config.yaml
init_std_down: 0.00285
learning_rate: 0.0014
warmup_steps: 200
MLP neurons of a small language model. Each row is named by its layer, matrix (gate and up: input weights) and neuron, and shows model dimensions 272-399. Each number is 200 + 20 x the weight over its row's rms, rounded and kept within 0 to 999. A neuron's up and down rows have the sign that makes its largest values positive.
After each neuron's rows, "fires on" lists the tokens most often at its 100 highest values on Wikipedia text that the model never trained on.

L7.gate288,192,183,199,200,174,191,162,179,221,187,215,181,196,217,206,173,186,222,196,196,220,184,179,208,207,211,184,183,152,172,178,230,238,177,216,205,208,197,223,184,194,185,241,131,196,220,189,189,174,225,211,205,209,190,200,199,193,201,206,157,203,178,196,192,205,202,204,187,209,169,182,212,204,224,202,205,205,264,208,200,224,206,226,204,195,210,180,220,213,229,203,213,169,219,158,201,181,206,190,180,190,202,236,229,220,202,189,161,211,191,217,161,195,212,213,217,184,213,202,160,153,200,180,204,227,190,163,187
L7.up288,216,172,193,206,206,175,179,196,208,200,216,195,223,182,209,191,189,178,196,185,197,193,196,201,206,199,205,216,193,187,188,173,202,193,195,188,207,218,187,179,174,196,168,165,221,198,202,146,191,178,233,216,219,186,178,222,201,198,175,188,145,178,219,177,225,196,209,207,213,167,187,216,207,212,193,195,197,225,198,221,182,243,193,184,188,205,201,202,199,175,232,191,223,225,195,190,220,174,204,183,213,196,183,202,195,207,218,197,212,217,232,178,197,230,212,178,204,205,194,174,181,226,215,214,209,201,198,199
fires on: "to ", ", ", "provide ", "To ", "ing "

L4.gate425,169,211,179,213,193,248,233,163,206,194,191,230,211,205,171,187,206,215,222,212,237,192,204,186,195,213,219,185,189,205,184,186,215,204,242,212,193,182,190,214,190,203,212,200,184,168,171,167,225,192,188,167,237,203,214,213,187,180,194,198,187,209,212,244,195,214,214,198,200,211,175,229,165,222,202,179,159,174,245,192,191,178,233,196,214,205,202,201,194,169,183,200,188,160,223,212,208,197,185,180,198,208,177,207,215,215,196,196,211,206,203,205,238,190,184,206,215,201,207,195,199,214,234,214,178,175,205,204
L4.up425,182,206,229,222,170,223,194,220,242,194,176,171,207,187,185,205,201,220,204,200,189,191,191,234,196,167,204,183,178,224,206,180,175,252,243,204,184,191,184,200,206,189,222,216,190,191,170,192,205,225,181,188,198,194,163,199,228,167,202,200,223,200,215,231,190,199,155,211,246,211,191,204,216,171,215,178,202,178,196,184,197,188,199,184,173,233,197,202,206,186,172,225,197,186,202,203,217,203,227,222,195,213,191,217,205,212,210,176,173,197,160,176,194,186,200,218,214,217,176,195,191,217,215,168,189,222,219,193
fires on: "200", "199", "201", "202", "by ", "list "

L3.gate490,168,210,202,184,221,204,157,196,194,193,156,179,230,184,183,192,216,213,179,169,214,186,189,195,231,177,232,178,184,213,229,216,189,226,223,218,228,246,204,210,205,189,200,222,196,214,183,201,156,235,181,233,157,225,212,214,196,219,202,181,195,214,196,181,183,200,168,203,209,215,212,235,206,190,215,157,176,184,205,211,214,196,208,196,173,183,192,181,204,220,207,229,183,181,189,238,201,174,174,170,201,195,195,203,209,214,238,186,191,201,187,209,197,213,223,227,200,202,216,219,229,219,198,207,196,200,202,207
L3.up490,189,194,186,191,221,179,204,229,198,213,178,196,217,208,200,214,191,212,156,215,196,218,219,219,206,180,208,204,198,189,211,200,208,236,187,215,233,215,245,220,182,192,189,216,177,200,171,192,206,172,178,253,193,236,180,186,177,220,230,171,210,213,178,204,171,222,155,217,203,203,174,204,182,205,192,173,156,216,196,225,203,170,211,190,189,203,230,198,186,195,181,183,192,185,162,206,191,174,172,175,216,176,183,178,207,195,199,189,213,189,186,235,190,202,204,195,211,193,225,209,202,189,192,219,191,209,181,209
fires on: ".", "°", "z", ","

L3.gate620,211,217,213,190,173,169,213,205,141,214,200,202,216,185,186,208,228,172,234,224,208,206,225,209,200,195,231,187,151,194,195,191,207,232,195,198,207,207,171,191,182,165,176,202,212,193,163,242,235,197,215,191,208,207,198,193,221,195,207,188,214,196,229,198,225,176,219,166,180,184,214,179,191,218,197,171,234,169,196,187,177,167,219,208,204,183,172,185,187,205,214,182,208,190,149,201,197,220,194,230,180,184,217,210,186,240,193,191,170,202,196,210,220,182,181,174,188,205,226,178,202,196,195,193,214,219,170,198
L3.up620,197,229,190,208,204,231,186,189,186,198,189,213,189,188,199,225,159,216,193,187,203,184,225,208,171,193,218,206,224,234,149,233,205,228,134,198,213,206,199,212,187,193,183,193,192,205,213,206,196,202,196,177,197,198,198,147,215,220,209,204,191,180,223,191,192,214,202,216,214,216,204,204,210,232,211,213,198,202,223,216,182,186,232,214,218,146,201,193,207,209,213,194,181,228,200,186,205,157,209,163,211,175,170,164,207,207,221,178,239,218,230,204,215,216,186,196,219,235,194,201,226,217,195,175,247,174,167,174
fires on: "th ", "A ", "st ", "second ", "third "

L3.gate538,222,219,214,196,219,215,207,224,224,246,212,179,221,203,208,182,193,212,211,218,178,194,152,190,156,182,200,241,198,232,196,193,196,156,195,224,217,181,168,227,165,170,181,181,198,175,218,185,204,199,204,224,191,226,189,230,202,226,205,224,183,160,190,253,165,204,225,206,195,212,196,198,220,208,208,180,183,191,208,172,182,198,183,214,205,192,236,201,217,212,234,185,226,226,186,202,185,205,189,233,218,211,186,187,167,205,172,183,180,204,167,214,186,227,248,156,195,222,219,250,211,156,182,249,226,201,220,210
L3.up538,184,160,201,193,189,198,185,231,193,215,199,205,158,201,204,201,180,170,200,170,211,230,199,246,175,194,198,194,184,200,213,209,190,201,184,160,173,216,207,185,189,208,214,189,192,202,235,212,212,202,158,219,191,220,194,205,218,202,177,182,205,190,207,193,168,193,219,178,188,223,207,173,170,163,162,204,171,179,185,213,245,160,232,212,222,194,169,187,214,195,183,162,216,195,199,200,218,210,214,249,215,176,191,203,211,198,171,224,176,230,211,196,228,185,192,198,250,202,213,179,211,226,186,213,194,231,203,221
fires on: "d", "res", ".", "ic", "im", "az"

L2.gate575,190,201,198,148,181,196,186,209,220,171,218,199,200,180,200,144,228,165,208,175,248,192,185,186,206,224,164,188,203,229,241,184,202,208,233,211,181,161,204,200,212,202,203,196,203,203,153,188,227,193,215,220,203,208,187,204,216,203,182,175,191,198,260,238,176,204,236,184,194,206,177,186,190,185,171,184,210,193,227,220,172,211,187,214,196,176,163,182,188,219,218,204,185,198,189,197,182,239,188,202,198,214,194,194,200,204,199,161,188,209,171,223,245,243,217,161,182,222,186,230,214,188,207,169,214,198,228,173
L2.up575,198,187,213,181,166,157,223,200,184,174,216,240,180,163,193,166,230,199,243,164,212,211,184,198,210,193,194,191,208,213,239,183,210,208,191,193,190,202,214,191,186,205,233,170,218,206,172,194,233,210,163,204,206,199,200,210,200,203,177,224,203,211,240,217,187,196,220,262,237,243,195,233,206,192,176,203,188,180,193,213,217,159,190,189,183,207,181,155,198,198,201,186,192,175,211,217,178,211,267,197,190,215,237,187,186,215,196,201,169,252,203,221,169,207,200,201,220,208,220,164,173,212,165,172,205,193,196,188
fires on: "ex", "Ex", "res"

L4.gate1061,211,194,149,203,216,161,209,198,201,189,185,210,212,217,196,169,201,217,214,169,182,209,164,216,195,220,207,224,211,184,193,183,185,232,220,192,185,194,204,195,215,231,195,220,193,222,209,193,159,167,210,221,228,224,198,199,210,171,210,203,199,211,249,179,188,169,187,187,221,199,213,219,157,195,180,210,195,186,192,210,163,178,203,161,194,227,208,174,201,192,208,190,223,201,200,194,218,211,255,196,192,204,234,215,155,188,181,214,178,167,165,214,189,196,176,198,183,195,214,187,214,200,197,211,161,181,205,218
L4.up1061,219,179,161,180,232,203,239,214,189,158,191,230,172,187,214,193,189,183,211,193,183,195,200,192,166,236,184,249,232,185,176,221,195,190,211,196,212,199,175,224,190,212,222,199,178,189,199,185,183,184,191,194,198,183,216,196,198,165,232,240,190,203,275,194,202,205,193,216,184,192,204,224,199,203,216,233,221,187,225,196,202,201,202,220,211,199,195,158,204,225,157,182,206,168,198,209,238,205,180,200,177,192,217,184,181,181,214,224,171,181,125,192,198,219,169,179,222,190,230,199,187,171,190,183,192,208,184,194
fires on: "as ", "name ", "called ", "the "

L3.gate674,199,174,217,178,200,231,191,176,213,193,205,232,197,194,185,194,219,188,176,213,207,197,201,229,197,181,173,187,221,216,195,165,191,197,235,229,216,180,189,203,178,166,187,202,158,198,170,203,185,164,199,191,143,206,165,178,206,191,220,205,238,190,206,208,191,202,216,217,182,183,186,186,203,203,183,172,213,231,216,183,194,194,221,208,221,218,205,233,217,207,225,197,240,201,191,194,217,207,229,189,197,181,176,223,205,182,242,179,179,184,187,198,174,211,193,184,197,159,205,187,188,222,203,172,198,196,214,174
L3.up674,199,199,200,212,208,222,179,232,244,191,178,185,188,215,216,191,221,204,180,187,211,188,226,210,187,170,184,189,211,218,203,178,193,223,219,171,194,181,173,210,195,204,242,214,224,219,197,182,193,222,227,169,157,217,195,188,214,185,172,215,178,200,230,222,200,228,183,201,178,200,209,196,233,198,199,175,187,243,208,172,186,218,207,180,203,233,201,197,214,207,209,201,197,211,185,229,212,193,228,196,209,196,218,217,170,184,193,200,193,205,208,196,194,170,218,222,227,216,174,220,181,194,245,201,233,207,212,166
fires on: "st", "el", "i", "er", "p", "ist"

L2.gate194,181,234,178,200,199,217,205,210,158,155,182,210,209,209,199,195,211,171,205,220,221,222,209,221,196,201,208,214,226,193,193,195,220,190,222,156,201,230,206,209,155,227,200,168,186,194,163,180,186,188,187,207,198,215,237,219,216,188,209,166,185,198,191,182,210,217,168,215,195,212,199,234,221,221,190,220,204,196,214,200,188,201,187,204,182,184,199,223,192,196,240,236,207,203,188,211,177,179,180,183,163,225,198,185,232,182,183,182,185,202,263,200,206,184,210,230,210,206,191,218,199,216,195,193,191,189,233,212
L2.up194,196,207,220,213,192,200,193,217,186,200,204,209,201,171,223,171,224,203,179,227,170,207,179,187,196,198,216,192,188,193,219,194,216,219,232,150,195,241,241,185,226,209,195,201,197,202,182,214,202,199,232,209,179,179,201,188,219,201,191,210,167,217,223,199,197,204,181,200,233,207,192,201,201,206,213,238,197,198,202,210,181,209,171,241,199,166,226,183,191,187,184,202,227,187,183,219,162,191,220,182,166,229,233,170,232,181,230,205,182,191,248,196,198,187,166,205,195,221,208,224,202,208,179,194,234,184,212,198
fires on: "195", "==", "ow", "born ", "\n\n"

L7.gate968,228,224,222,222,192,176,191,181,230,161,209,199,192,204,190,200,180,161,223,218,194,222,170,192,208,201,199,169,170,197,199,228,185,196,164,180,208,211,212,179,167,196,184,173,197,204,199,196,187,198,204,230,185,221,208,168,193,194,221,190,210,198,204,186,215,198,216,205,193,189,215,155,195,198,191,192,211,221,175,219,205,207,187,194,179,174,218,203,218,205,195,188,206,230,220,192,185,207,202,171,215,196,175,209,191,186,176,211,184,197,181,181,182,207,220,192,229,198,223,184,178,199,175,163,203,212,234,177
L7.up968,165,191,193,202,188,172,201,202,206,203,230,208,180,188,222,222,207,207,232,202,188,211,189,202,224,221,225,209,211,165,216,201,185,209,197,191,183,199,221,207,174,233,191,208,196,217,220,222,224,175,210,198,220,191,150,215,179,185,190,177,185,217,200,197,166,185,168,190,188,226,205,177,199,177,166,213,199,224,178,199,178,231,225,207,182,198,200,191,193,222,197,183,234,215,220,167,189,200,174,219,240,224,173,220,181,186,210,193,162,220,193,178,203,248,171,216,155,204,203,183,222,182,211,179,210,185,219,180
fires on: "of ", "(", "and ", "to ", "the ", "in "

L4.gate367,221,202,209,181,183,221,153,196,203,178,211,205,217,220,232,225,166,213,176,191,206,206,190,242,201,197,161,221,202,186,209,190,200,217,210,194,217,219,202,240,195,214,193,169,211,186,184,228,209,202,255,214,167,204,225,176,215,201,247,187,188,193,215,197,219,226,208,230,228,188,225,169,166,228,197,200,210,206,199,224,213,179,228,198,172,225,191,164,201,190,169,213,180,192,221,217,203,232,201,193,179,194,243,215,187,197,190,170,165,207,178,225,206,171,186,192,240,214,262,201,201,213,205,187,228,190,218,163
L4.up367,214,195,207,218,200,204,251,202,200,158,212,202,223,199,197,209,225,218,220,200,208,182,187,212,217,187,205,212,194,210,206,218,181,255,184,172,191,233,155,206,200,189,207,234,231,180,207,209,212,214,212,221,184,195,183,209,208,216,223,182,170,224,229,187,188,183,219,192,194,213,197,216,209,205,187,185,197,223,202,199,221,203,209,227,196,216,215,197,185,233,224,228,212,228,211,179,202,203,206,172,202,221,206,192,208,183,210,183,141,183,173,208,198,195,212,182,180,169,185,200,214,236,223,204,182,190,173,196
fires on: "in ", "as ", "of ", "from ", "tor", "="

L2.gate1283,191,211,203,168,245,179,193,164,197,187,178,212,189,230,199,198,189,237,197,199,218,220,204,220,200,198,229,211,238,184,218,193,223,203,216,170,221,196,164,193,236,164,200,208,173,205,228,166,233,152,207,226,181,194,200,230,169,203,204,221,199,193,201,194,196,190,200,185,186,185,235,205,168,204,206,197,222,225,185,205,202,216,187,174,204,192,206,205,177,223,199,192,198,211,172,207,225,205,191,185,179,174,218,217,211,211,235,201,207,178,197,199,193,222,183,218,209,174,199,228,179,214,202,230,153,221,180,220
L2.up1283,205,212,210,221,192,225,215,213,180,208,219,200,203,179,246,236,186,221,196,227,236,272,202,198,206,156,216,203,192,186,169,199,229,177,218,173,204,186,219,168,232,187,201,188,214,239,164,180,224,219,230,214,190,183,159,192,212,211,205,224,190,197,215,173,178,213,218,210,195,169,160,211,188,219,197,202,250,249,174,208,191,207,187,206,192,208,183,214,207,181,208,211,182,201,184,221,191,195,208,187,217,172,169,189,156,193,192,213,209,164,231,201,234,203,209,170,206,222,217,187,215,217,216,205,198,223,198,215
fires on: ", ", "health ", "aining ", "Ur", "di"

L7.gate582,197,185,213,176,210,203,198,202,211,215,171,192,159,187,202,226,196,198,171,207,201,168,206,202,223,180,223,181,232,246,231,206,191,184,195,209,202,176,215,201,212,232,204,190,217,231,207,210,234,207,139,227,185,213,205,166,197,207,204,195,198,209,183,227,220,191,185,215,193,204,189,210,179,206,192,222,210,191,207,172,206,194,206,205,189,223,225,184,208,180,174,177,191,181,175,180,223,198,196,220,204,218,212,197,224,185,186,222,198,174,214,226,221,238,214,175,188,173,180,181,228,215,205,214,167,197,233,212
L7.up582,194,214,206,175,195,199,207,233,175,196,219,195,192,242,242,187,187,175,178,233,216,220,230,219,219,199,196,203,195,217,185,190,190,205,162,205,217,206,204,199,177,175,190,206,226,212,241,169,171,185,187,241,211,196,215,172,215,187,175,202,199,194,233,202,164,191,187,203,226,204,196,215,185,200,200,178,225,189,204,216,219,169,214,216,201,226,231,177,170,197,211,193,184,199,203,223,219,213,189,199,204,154,228,219,210,157,154,209,211,183,179,217,168,181,211,221,212,177,230,192,224,184,203,172,178,169,209,232
fires on: ", ", "(", "), ", "the ", "of ", "Japanese "

L3.gate1078,186,178,231,193,211,178,179,204,179,188,203,203,210,218,211,195,189,207,195,206,202,214,209,220,182,204,205,190,204,174,183,131,184,189,190,188,163,201,173,189,198,184,166,220,210,194,186,192,207,195,218,208,213,240,190,246,197,172,187,191,207,225,212,230,166,182,220,193,170,184,181,200,234,188,189,221,220,178,172,224,177,195,247,204,199,244,201,222,243,215,207,198,201,190,219,216,195,209,211,186,187,166,177,186,208,198,169,207,240,203,216,203,203,240,197,231,216,191,209,219,178,171,198,217,214,222,160,203
L3.up1078,203,191,213,209,195,194,203,190,228,202,227,205,196,189,218,183,192,224,175,202,200,173,228,183,210,234,206,171,227,222,211,234,184,216,204,178,171,210,192,189,168,184,203,211,217,186,184,211,190,171,187,197,206,236,230,200,211,206,222,183,236,210,206,194,205,223,177,207,201,221,198,210,174,181,180,218,187,170,172,220,220,199,190,170,222,196,234,195,195,226,200,208,221,228,202,213,209,189,215,186,221,176,203,178,212,243,207,197,185,187,220,226,199,226,207,185,176,231,176,202,192,201,146,194,200,200,196,225
fires on: "ig", "est", "part", "10 ", "sk", "6 "

L2.gate219,165,229,176,159,170,216,180,197,203,192,193,183,210,219,207,204,197,171,230,166,165,184,194,194,209,194,217,184,195,207,199,211,183,220,201,220,198,188,223,199,202,220,208,189,198,208,193,214,213,163,184,176,219,215,251,214,164,185,191,225,213,241,196,210,194,214,210,174,198,220,174,227,198,210,181,226,194,195,242,231,207,190,191,175,242,192,202,197,209,227,212,172,202,187,205,201,204,203,162,217,195,201,173,190,197,172,215,183,174,157,214,198,222,217,227,207,162,211,184,223,196,196,190,217,175,200,162,201
L2.up219,210,192,186,197,147,215,223,195,220,201,240,211,219,177,206,238,217,196,212,183,177,207,185,210,221,207,215,192,218,171,204,232,182,231,241,210,197,194,195,184,188,244,237,189,190,209,191,199,182,171,207,218,199,217,203,216,211,199,208,210,188,199,210,185,186,223,194,178,229,194,217,214,223,177,192,188,220,239,178,181,183,193,218,173,218,200,197,198,194,198,193,223,179,183,191,169,196,197,227,197,119,178,208,161,187,211,219,214,184,195,218,184,211,197,202,178,185,209,203,186,166,212,204,174,202,217,179,229
fires on: "194", "199", "201", "202", "conf", "200"

L7.gate1266,217,188,182,185,229,190,191,213,178,220,181,196,217,184,213,214,217,239,173,199,187,206,215,236,207,198,190,212,183,209,228,210,198,168,165,251,179,198,225,222,190,219,192,198,174,178,169,200,213,229,231,191,192,194,201,199,197,206,195,207,202,201,179,191,209,176,184,219,197,211,205,218,183,227,232,155,189,236,201,224,207,203,188,186,187,180,210,220,175,228,207,180,213,208,179,188,214,232,182,193,200,204,203,191,214,198,211,152,177,176,173,185,225,217,240,195,207,201,214,194,161,240,228,200,195,222,232,163
L7.up1266,199,226,190,221,246,180,219,182,205,195,205,210,183,194,235,224,176,233,187,205,164,206,187,217,210,174,206,198,172,214,202,178,214,172,162,210,192,146,237,210,191,225,209,233,206,222,196,208,182,201,226,224,218,211,206,191,200,192,192,196,191,203,206,204,182,188,205,190,184,194,212,172,173,196,222,177,169,209,214,192,204,188,204,211,185,195,205,214,200,175,178,186,221,199,205,199,181,213,188,202,191,172,197,198,251,219,213,173,188,169,185,175,165,188,215,214,213,219,256,176,178,204,211,183,199,169,208,196
fires on: ". ", ":", ".", ").", "\"", ","

L7.gate859,184,197,200,173,191,219,221,179,199,197,200,215,169,177,227,174,197,177,217,193,194,185,229,215,209,194,165,215,203,178,169,174,183,210,208,225,175,186,189,191,191,245,232,199,227,235,196,198,166,196,192,237,231,200,209,215,172,221,194,215,211,209,211,232,193,175,225,205,227,203,182,202,232,184,183,160,201,175,194,186,190,227,208,209,234,210,184,181,213,178,181,189,248,219,225,189,190,231,195,167,192,214,209,191,197,200,207,203,200,198,220,199,190,211,230,221,183,211,207,166,162,210,198,180,159,147,184,193
L7.up859,205,186,146,178,183,181,237,191,206,209,226,202,179,202,207,188,204,180,174,175,220,205,200,215,191,178,205,187,241,209,189,189,158,197,196,193,220,201,172,190,218,178,243,211,219,256,215,214,183,194,208,192,251,195,175,150,153,196,209,209,207,173,228,194,203,161,243,200,212,235,192,205,192,223,197,177,181,181,168,218,196,204,211,201,221,181,229,151,213,185,180,187,241,194,254,200,179,209,187,213,176,184,188,187,169,191,223,204,169,169,187,206,205,181,189,190,200,217,223,180,192,183,198,192,216,153,174,189
fires on: "as ", "the ", "-", "its ", "appointed "

L3.gate105,188,201,202,206,181,190,227,225,194,189,170,218,187,223,200,225,183,155,228,171,176,237,208,220,220,228,198,182,211,200,221,188,201,204,167,223,195,200,181,191,200,209,195,187,223,177,186,204,178,208,197,209,225,207,188,203,209,187,213,215,202,247,210,169,191,193,198,221,194,179,221,229,224,202,224,165,177,222,179,190,216,226,224,204,171,189,206,194,190,209,226,202,231,206,188,201,205,196,185,174,184,182,207,217,163,156,188,218,185,167,185,172,181,200,157,163,187,223,231,189,218,200,192,200,198,180,226,169
L3.up105,212,187,197,193,232,182,160,183,190,199,208,193,216,151,214,218,183,167,202,190,190,236,206,227,213,220,206,195,182,208,221,202,210,192,165,195,208,220,214,181,187,175,206,175,215,189,175,170,195,199,205,235,234,193,190,223,199,172,202,184,183,206,198,171,216,152,167,226,221,215,210,187,208,155,206,179,197,195,211,170,189,226,194,218,146,215,191,228,232,198,218,188,203,198,210,168,216,190,189,182,193,195,210,226,207,166,182,187,209,179,204,157,187,203,201,162,196,215,183,243,183,218,184,219,181,186,212,138
fires on: "as ", "on ", "and ", "playing ", "port", "in "

L7.gate350,186,227,225,228,188,187,180,227,184,205,199,204,185,186,171,207,219,185,185,200,197,183,186,220,203,191,203,157,185,174,213,181,210,198,202,169,206,197,229,204,211,209,188,203,179,184,212,190,216,215,221,206,176,214,200,171,221,184,210,203,197,179,209,220,193,221,236,220,185,152,199,182,209,173,209,229,191,190,206,215,191,228,178,182,196,221,198,195,222,204,194,212,217,197,191,208,203,217,195,186,207,146,194,212,190,220,173,211,203,159,205,202,220,214,205,180,221,224,203,196,172,209,217,195,218,213,165,222
L7.up350,189,191,226,227,195,201,227,221,170,192,225,195,177,194,201,185,258,220,191,151,201,204,203,209,187,195,182,209,182,186,189,197,196,217,141,179,199,200,224,166,201,205,208,180,205,201,201,178,196,204,184,164,201,209,191,179,191,215,195,207,196,233,227,229,217,151,231,210,192,206,190,146,208,192,157,196,214,211,180,243,187,249,214,196,180,185,224,170,224,199,198,230,196,177,207,182,190,184,206,212,167,238,161,216,208,209,187,217,190,160,223,172,221,196,216,160,231,187,192,200,184,255,199,205,208,208,194,217
fires on: "to ", "would ", "was "

L7.gate556,192,213,205,201,186,223,203,204,217,187,205,162,164,175,182,196,206,229,200,217,132,203,219,190,212,182,196,186,199,198,163,202,209,200,166,212,225,224,217,193,178,174,189,241,218,234,223,254,220,210,207,202,176,207,204,230,226,169,200,213,201,179,167,162,224,179,219,183,190,216,230,199,191,190,233,200,254,201,199,210,214,234,186,217,231,174,172,171,218,193,207,222,199,203,191,198,208,232,188,190,190,219,199,146,192,221,213,186,195,235,196,249,217,224,204,185,182,160,170,169,211,172,193,216,177,170,186,209
L7.up556,195,214,185,228,199,192,245,219,184,205,174,190,192,207,163,180,242,195,200,201,206,175,200,197,219,170,192,214,190,199,194,178,194,194,208,216,201,200,207,223,218,216,195,158,192,183,222,227,188,241,172,178,207,195,201,193,231,189,229,240,206,218,276,248,192,192,215,197,176,182,174,186,180,190,211,207,188,228,217,201,159,200,233,217,165,202,251,193,259,250,202,202,211,212,227,195,198,168,202,175,195,198,185,187,205,173,203,175,180,164,223,207,203,199,206,195,184,168,210,172,251,227,218,193,193,192,199,208
fires on: "to ", "with ", "To ", "1", "C", "In"

L2.gate1239,231,195,204,211,222,217,203,206,201,181,192,211,215,175,201,224,195,207,208,190,174,194,231,203,177,244,205,238,215,181,228,216,224,205,201,209,240,220,186,224,182,207,198,170,188,196,212,192,195,200,181,193,192,218,247,195,149,193,210,193,189,222,212,189,215,191,171,166,185,209,200,193,226,179,187,189,212,196,202,181,183,174,244,175,205,195,182,185,195,181,233,237,182,199,185,192,215,198,199,190,203,213,207,218,192,168,215,209,210,189,182,189,219,226,162,172,204,213,179,180,218,230,177,218,197,191,199,194
L2.up1239,205,207,203,201,187,230,218,184,234,229,197,193,212,206,207,193,164,227,204,223,207,203,140,220,203,166,214,177,230,213,176,202,193,185,193,235,156,198,177,157,193,180,218,228,179,226,192,236,208,219,248,179,215,191,164,206,187,206,220,187,182,178,195,201,149,201,191,186,192,214,183,184,145,215,187,225,205,187,208,224,199,225,190,225,188,205,194,195,202,210,171,197,190,172,197,207,169,189,204,201,230,165,205,192,200,203,189,225,183,202,213,195,192,187,232,181,206,229,194,180,184,175,196,225,209,205,225,187
fires on: ", "

L4.gate46,187,189,183,195,206,238,201,207,234,202,194,197,206,232,177,198,180,209,207,198,188,245,201,193,204,187,189,196,192,241,244,189,198,212,234,172,223,173,183,186,230,201,192,182,211,216,181,168,190,177,162,203,218,168,224,207,203,220,167,222,201,210,218,182,248,176,139,160,227,185,193,213,185,176,242,192,229,236,193,184,178,230,185,241,217,199,205,160,179,225,205,175,191,229,184,195,199,212,193,190,167,235,233,213,198,193,171,173,213,204,214,194,252,178,199,184,203,227,188,215,192,251,210,156,180,178,190,215
L4.up46,170,163,205,178,219,146,182,196,188,221,198,147,195,227,190,232,180,189,176,181,187,219,183,230,209,240,181,193,176,228,203,206,182,194,188,174,215,152,194,177,184,181,208,244,184,178,186,233,213,168,203,192,205,176,204,164,231,195,186,183,232,198,216,178,238,232,198,211,197,177,225,221,165,203,204,193,188,232,226,201,215,205,204,205,183,191,231,191,176,214,206,219,215,185,185,202,161,195,185,202,206,222,204,220,195,168,198,189,238,202,196,204,210,187,193,219,222,180,207,195,181,223,241,214,180,169,237,185
fires on: "acc", "7 ", "days ", "died ", "di", "6 "

L4.gate969,203,203,189,214,199,221,228,180,212,198,180,212,178,193,206,206,183,184,208,245,191,217,204,200,190,200,204,201,208,185,192,210,215,204,203,213,193,225,193,199,199,212,190,232,172,205,199,218,173,182,203,187,190,179,206,155,188,238,224,158,206,206,200,245,164,196,176,169,201,209,194,167,174,166,206,227,169,189,177,195,220,166,204,204,185,192,196,219,211,205,155,223,201,191,189,214,180,191,186,207,183,220,204,215,167,228,233,208,197,163,177,189,216,206,245,189,203,178,162,215,176,215,155,202,196,223,187,210
L4.up969,180,184,236,196,202,206,220,190,219,186,235,217,213,224,237,196,169,188,187,198,191,236,203,211,220,205,211,175,196,179,173,205,203,213,195,229,201,217,178,179,176,201,205,226,207,200,194,208,181,178,189,206,197,202,206,186,204,225,193,205,204,192,214,207,190,205,191,205,212,194,192,194,169,148,254,177,199,161,176,189,195,231,186,200,198,187,211,171,209,191,171,202,211,199,144,216,176,193,212,178,195,183,235,213,223,187,209,226,188,203,192,187,214,203,206,175,213,214,192,186,193,167,182,238,250,199,197,220
fires on: ", ", "of ", "- ", "living ", "from "

L7.gate1216,241,184,201,181,255,189,237,215,200,200,166,191,229,186,222,189,225,194,232,154,218,193,208,240,243,200,219,227,237,225,179,198,183,197,184,158,186,219,208,237,197,174,209,184,219,184,193,171,236,211,200,205,223,190,183,195,200,235,207,212,180,203,226,245,197,190,215,181,195,199,209,195,214,189,177,210,214,196,179,187,207,206,197,202,157,190,185,228,203,201,208,190,215,187,198,161,185,174,232,222,187,192,187,201,204,202,205,210,198,167,242,197,196,190,215,206,203,189,197,176,212,202,196,217,191,235,177,242
L7.up1216,178,216,161,199,181,188,220,178,179,188,204,210,212,202,209,163,225,211,203,193,204,193,198,228,243,192,212,185,239,198,187,184,180,170,173,213,185,214,186,207,194,214,207,210,227,236,185,202,218,203,194,205,193,177,183,196,197,214,184,225,230,194,213,169,209,182,196,188,191,215,205,200,201,201,216,171,188,222,216,200,236,204,179,206,186,204,176,224,183,169,204,179,216,209,202,211,188,216,206,221,206,199,198,212,224,184,208,197,207,207,173,206,227,186,159,174,196,224,230,217,208,238,201,181,216,186,226,217
fires on: ", ", "and ", "or "

L7.gate13,221,206,187,205,222,212,198,226,178,204,211,210,226,154,220,179,219,235,200,215,203,176,221,198,229,197,201,206,211,210,202,201,197,193,187,200,217,191,223,179,192,167,220,193,206,227,204,164,190,205,199,250,210,247,213,180,186,214,206,247,203,202,231,229,200,203,189,174,213,164,198,178,174,191,193,196,197,211,209,198,204,195,213,190,205,192,218,196,196,196,223,189,183,213,234,157,215,202,219,199,171,198,229,182,217,157,185,212,188,168,209,212,193,203,227,206,209,203,246,209,214,170,202,182,205,179,227,204
L7.up13,179,232,207,177,178,191,194,187,182,158,175,211,225,195,210,190,164,160,208,183,238,197,188,236,238,213,196,230,233,222,211,190,167,170,221,196,185,216,252,216,195,210,216,203,223,203,215,208,194,212,214,227,207,234,189,158,228,179,220,242,230,215,192,194,180,203,168,196,189,221,234,200,165,216,221,206,206,224,169,180,199,167,210,231,216,194,216,193,156,172,152,203,164,234,226,184,182,219,223,175,176,216,191,174,226,183,218,171,239,206,177,204,152,176,209,186,225,187,222,223,233,213,183,190,167,186,211,210
fires on: "and ", ", ", "Japanese ", "), ", "American "